Part of a small language model's weights.
Size: 9 layers, width 640, 10 heads of 64, MLP 1728 SwiGLU, vocabulary 17878, 67.6M parameters.
MLP neurons of a small language model. Each row is named by its layer, matrix (gate and up: input weights) and neuron, and shows model dimensions 160-223. Each number is 50 + 15 x the weight over its row's rms, rounded and kept within 0 to 99. A neuron's up and down rows have the sign that makes its largest values positive.
After each neuron's rows, "fires on" lists the tokens most often at its 100 highest values on Wikipedia text that the model never trained on.

L6.gate298:79 48 42 46 28 38 42 58 62 46 46 46 65 62 40 55 60 35 57 63 57 45 35 74 43 53 44 74 44 36 37 46 87 34 45 59 37 46 47 58 70 51 33 51 31 56 42 37 33 78 53 36 62 47 55 33 65 67 61 72 40 26 65 66
L6.up298:52 46 60 39 44 92 41 74 45 35 43 46 34 47 70 57 60 54 63 40 28 55 42 61 89 34 61 38 29 50 37 35 44 62 53 52 43 64 43 18 25 55 32 54 43 31 36 56 41 28 43 42 57 54 68 34 38 40 60 52 46 36 51 52
fires on: ";", ",", " that", " but", " and"

L3.gate1495:58 58 29 67 42 68 66 36 48 45 53 32 45 36 64 39 50 46 32 56 44 45 35 44 80 56 56 40 52 52 72 32 64 66 59 66 38 54 43 42 26 39 21 52 57 56 66 69 67 33 58 51 34 58 42 24 56 47 39 16 41 54 29 76
L3.up1495:63 50 55 51 48 19 64 83 39 52 27 61 33 27 52 30 61 42 41 77 41 55 47 37 52 55 69 62 72 23 48 49 76 39 67 67 52 50 59 30 50 76 34 22 64 48 11 43 48 40 54 72 59 41 60 24 63 49 42 54 29 33 60 55
fires on: "19", "–", "-", " Majority", " ", "18"

L6.gate1620:64 58 35 15 55 77 34 09 39 56 47 43 42 42 57 56 30 48 66 82 63 31 46 37 80 44 73 71 63 16 37 33 52 44 43 48 44 75 35 70 51 24 20 48 55 48 21 63 54 33 56 34 69 58 25 43 37 41 49 53 51 93 66 39
L6.up1620:69 41 73 65 44 81 62 61 32 57 61 42 65 45 32 49 63 41 45 45 48 64 43 58 39 43 49 35 72 30 51 41 60 75 60 55 28 38 71 43 57 35 36 57 59 48 64 35 35 28 47 34 48 32 40 54 23 35 38 53 61 41 61 53
fires on: " of", " in", " |", " and", " -", " ("

L6.gate923:55 43 47 49 32 48 41 36 19 46 48 61 65 34 59 50 48 53 48 53 37 53 52 52 48 59 26 37 49 48 51 50 25 52 30 30 30 34 35 60 55 28 30 56 42 26 35 60 45 57 60 56 42 44 59 56 52 57 30 50 36 28 37 55
L6.up923:58 85 50 71 34 33 54 49 66 39 51 66 58 53 36 39 42 58 62 39 62 38 74 47 47 36 37 59 47 51 35 52 39 42 58 37 54 51 58 56 47 61 32 57 57 51 58 40 59 63 41 39 28 46 74 37 75 62 51 46 64 50 67 57
fires on: "-", ".", "|", ",", "hard", "ovich"

L6.gate1115:35 49 36 77 56 52 56 51 68 47 45 60 46 68 29 61 29 57 29 46 54 53 46 63 57 33 37 67 40 38 21 63 61 44 54 84 24 42 57 61 21 56 23 44 85 72 47 20 61 58 56 55 44 44 57 38 33 53 64 61 33 48 50 39
L6.up1115:41 71 36 58 46 27 50 51 48 61 13 72 72 68 44 53 70 41 37 33 74 59 47 62 63 55 55 25 69 44 47 51 40 53 51 50 06 50 51 52 25 55 81 33 54 48 56 45 48 58 24 43 42 32 55 23 31 56 46 64 32 22 55 50
fires on: ";", "),", ":", ",", " |", " against"

L6.gate75:34 38 53 65 47 38 54 51 54 44 56 42 62 50 55 50 42 60 49 36 69 52 50 38 51 65 65 52 32 30 57 33 12 53 37 58 35 57 57 21 13 73 42 59 51 42 50 60 46 60 57 57 40 62 88 41 56 63 66 58 34 24 59 76
L6.up75:60 40 56 49 27 84 26 47 48 68 56 41 79 20 44 43 54 29 33 78 70 81 39 36 61 44 45 63 50 61 56 40 72 45 44 52 36 50 54 52 66 41 61 73 59 42 31 35 26 64 38 17 45 48 46 12 36 51 51 86 51 37 48 41
fires on: " that", ",", " because", " where", " While"

L3.gate100:36 48 22 54 52 39 57 51 59 49 49 44 69 31 40 59 22 39 34 44 48 27 53 31 46 53 52 69 40 23 64 62 43 61 31 75 47 36 42 82 59 56 51 42 47 87 39 40 55 50 52 45 50 70 38 48 65 60 46 27 36 25 28 44
L3.up100:55 62 92 53 32 60 62 53 31 54 50 54 43 33 60 51 44 81 65 44 38 34 49 48 49 40 14 99 50 47 62 31 33 64 69 61 42 47 22 75 40 63 39 27 62 72 48 37 47 57 51 41 52 41 61 72 41 35 57 50 60 82 66 48
fires on: "1", "2", "4", "9", "5", "0"

L3.gate397:57 46 45 58 58 69 20 60 28 30 31 53 12 48 43 61 45 46 49 40 36 41 34 48 57 68 56 72 45 47 72 40 62 50 61 22 48 31 70 53 68 42 66 65 77 36 31 52 47 63 15 59 23 44 30 44 57 56 46 74 29 47 51 60
L3.up397:33 21 18 58 64 50 41 52 57 43 38 52 32 66 29 59 40 44 66 46 33 38 58 15 36 45 42 67 58 32 45 33 35 43 44 14 44 60 21 57 55 68 61 66 89 37 50 52 55 70 31 56 52 48 37 49 46 35 47 43 00 56 78 41
fires on: ",", "),", ";", " GP", " the"

L3.gate136:45 55 58 39 76 57 33 58 66 43 37 48 57 29 41 46 37 41 26 57 64 73 23 48 31 38 36 47 46 49 75 19 75 26 48 50 46 37 33 50 51 17 39 69 65 44 74 31 60 52 44 53 23 62 42 63 52 53 75 28 48 37 53 25
L3.up136:53 40 70 61 76 58 34 32 24 40 39 60 48 18 26 79 67 56 74 73 62 43 27 53 51 64 67 64 40 32 15 42 36 37 57 58 38 37 26 62 68 50 40 56 72 52 57 57 68 51 50 44 51 51 51 40 70 56 76 52 37 35 53 57
fires on: " and", " or", ",", " |", "/"

L6.gate391:88 50 83 59 65 57 62 51 28 33 50 67 46 46 48 56 67 83 49 53 57 54 26 65 63 62 68 67 55 32 49 65 61 46 60 65 48 46 62 53 63 45 38 26 34 45 30 29 35 69 64 29 34 79 37 32 50 31 55 44 64 64 21 85
L6.up391:61 63 57 42 44 49 42 46 23 54 60 41 76 44 41 66 64 26 78 57 61 59 51 54 43 34 45 58 48 49 37 65 81 30 59 73 55 63 60 33 59 64 75 30 27 27 60 56 58 04 25 64 39 77 63 58 62 48 50 61 32 28 51 69
fires on: ",", ";", ":"

L6.gate37:59 53 55 75 54 66 53 57 44 45 36 61 56 44 65 61 53 40 48 55 66 49 57 60 75 31 65 56 50 36 59 33 64 55 54 70 44 63 60 44 39 32 40 41 40 62 53 61 58 53 86 30 50 58 47 67 54 61 35 33 73 46 23 48
L6.up37:58 64 20 30 70 52 51 43 42 60 65 59 37 34 22 34 40 49 58 42 50 35 39 52 71 31 41 66 33 40 58 47 57 45 39 49 32 45 46 39 45 59 51 55 37 55 38 49 64 41 31 68 55 83 36 50 55 55 43 46 45 29 35 51
fires on: ",", " of", " J", " Southern", " |", "18"

L6.gate796:49 39 21 63 67 37 48 43 30 58 29 37 51 37 58 52 35 39 47 69 70 63 39 58 43 85 58 52 62 35 71 52 34 39 58 18 47 53 39 55 55 52 55 65 71 50 58 50 54 35 38 63 60 55 50 68 37 55 41 61 39 51 42 77
L6.up796:44 59 42 38 53 59 54 55 54 43 54 47 24 50 52 60 53 61 36 48 71 67 54 57 56 70 68 29 21 51 56 32 45 51 29 48 75 32 31 41 42 60 32 32 49 74 44 62 66 44 45 73 39 66 53 57 34 69 54 30 21 37 37 49
fires on: ",", ";", " (", "),", " and"

L3.gate973:60 46 38 55 45 46 63 55 31 49 20 68 30 46 46 39 43 56 27 59 62 72 33 56 60 73 31 37 70 37 66 39 56 19 65 24 43 20 29 61 42 51 41 88 56 53 75 53 52 74 25 39 26 42 68 49 26 65 56 35 47 49 43 50
L3.up973:46 41 14 62 34 28 55 56 35 39 41 90 49 44 23 64 31 35 33 49 72 64 55 64 50 56 42 65 69 43 50 50 51 30 59 26 35 44 22 50 53 70 71 42 82 62 49 62 61 48 45 54 40 46 92 35 32 56 50 50 58 57 45 42
fires on: ",", "),"

L6.gate1013:39 57 62 68 65 31 60 49 40 67 48 47 48 39 54 70 39 61 19 59 52 54 33 45 36 42 68 61 48 47 48 31 41 48 44 44 44 26 53 37 61 50 77 40 46 21 44 30 73 51 40 66 63 31 57 31 59 40 60 60 51 38 62 31
L6.up1013:62 57 58 41 63 55 45 77 45 41 34 71 48 49 29 39 44 48 90 71 27 81 67 31 25 49 42 65 68 84 53 72 46 43 48 14 40 76 48 76 51 63 49 83 55 33 55 58 06 70 58 39 39 50 53 16 62 56 85 82 44 55 54 34
fires on: ",", " that", " of", " with"

L6.gate132:58 58 64 12 32 40 43 62 73 26 32 45 49 64 48 35 40 44 72 79 46 63 57 56 70 60 33 24 35 57 57 33 61 40 37 36 34 42 24 46 51 38 51 56 57 64 26 40 32 71 63 40 48 47 54 49 64 25 34 64 48 38 58 47
L6.up132:67 02 51 43 44 45 68 52 33 28 52 62 48 64 52 35 74 54 34 47 48 21 40 62 50 18 62 27 64 39 38 40 61 63 43 36 59 55 75 57 40 52 57 36 28 64 54 44 67 46 54 40 69 48 77 39 37 69 44 58 53 78 56 16
fires on: ",", ";"

L3.gate280:52 53 51 47 45 66 55 44 36 49 72 18 45 44 71 78 35 71 43 63 57 72 47 39 59 57 69 38 62 34 48 38 61 61 79 79 53 79 39 53 54 51 51 69 39 60 46 45 39 12 61 35 38 64 38 58 60 86 54 53 37 70 57 49
L3.up280:46 66 46 64 29 58 51 31 43 59 44 56 43 63 36 45 43 41 35 27 55 65 48 69 40 36 40 45 59 45 27 79 39 44 78 59 24 99 50 65 75 53 50 49 69 28 29 40 39 51 57 32 55 65 58 23 20 60 46 43 43 41 42 48
fires on: " |\n", " Car", " ;", "Car", " Tor", " |"

L6.gate1665:50 44 49 56 75 49 54 55 58 58 27 39 42 54 48 55 58 42 42 41 55 27 51 37 54 84 67 45 64 67 50 36 38 59 67 27 50 54 48 25 28 40 26 48 48 67 38 44 43 62 38 39 67 58 37 42 44 44 59 30 60 25 47 60
L6.up1665:53 64 57 55 47 36 24 43 53 30 19 51 30 29 48 33 59 49 67 59 55 48 50 42 42 61 41 40 47 71 30 50 42 53 56 64 42 42 46 46 31 76 54 43 23 31 38 42 46 48 56 52 50 30 35 29 22 45 55 51 63 18 66 51
fires on: " ", "19", "\n", "20", "–"

L6.gate750:89 38 69 55 79 52 55 43 51 44 59 21 17 25 38 46 47 64 47 78 52 71 30 41 67 52 63 52 38 41 35 27 46 61 48 39 33 62 47 52 29 45 60 73 23 56 44 35 48 56 92 56 32 61 63 65 62 79 78 26 38 51 43 60
L6.up750:54 36 28 44 75 59 48 58 51 73 61 78 58 60 51 50 42 41 45 54 33 78 31 66 24 58 57 54 61 43 65 43 83 40 74 68 49 56 53 27 56 35 68 34 52 56 50 33 62 27 62 67 55 76 20 76 36 59 77 59 41 65 72 39
fires on: " the", " of", ",", "Al", " by"

L3.gate560:40 27 37 42 56 43 23 53 33 47 69 62 61 53 28 71 74 36 55 26 42 45 35 55 53 58 36 40 33 36 68 63 19 48 60 37 35 23 48 64 36 41 57 39 66 57 65 47 42 61 73 51 47 57 31 39 51 57 29 80 74 63 43 61
L3.up560:45 37 22 41 75 58 55 40 25 31 62 37 50 47 30 51 65 44 44 75 69 37 26 78 64 62 52 35 38 61 47 77 25 53 32 31 55 48 65 51 67 03 51 59 57 40 43 49 59 41 43 38 51 41 61 60 43 59 47 59 54 63 18 51
fires on: " can", " will", " would", " could", " to", " Can"

L3.gate1472:57 49 53 49 44 58 46 75 48 57 38 63 37 65 54 91 61 46 41 54 59 52 40 68 47 61 65 71 68 45 24 32 50 43 68 43 39 53 21 79 63 53 23 60 71 58 34 68 81 19 45 73 58 47 52 63 46 65 53 27 43 50 51 40
L3.up1472:57 49 40 46 36 66 73 38 50 61 67 38 21 74 26 35 73 60 37 40 77 28 31 65 69 64 50 39 69 39 41 64 13 74 52 42 59 55 66 43 57 47 27 45 57 42 31 44 50 41 61 74 46 53 51 70 43 20 37 28 53 57 58 40
fires on: " (", " in", "\n", "21"

L3.gate372:74 69 58 44 58 44 58 30 28 50 70 44 40 52 49 76 54 48 51 52 66 63 52 27 60 31 41 50 42 37 28 44 47 70 44 66 48 36 52 46 68 58 11 49 73 30 50 48 39 33 55 70 44 62 51 40 50 57 32 55 38 58 51 51
L3.up372:30 41 52 76 54 47 41 44 46 44 53 57 57 57 47 79 72 68 45 56 42 62 31 50 37 50 45 66 59 18 43 64 55 66 70 63 46 89 49 59 37 72 47 62 65 40 40 38 36 29 47 91 46 49 57 59 55 71 27 51 15 46 46 42
fires on: " |", " —;"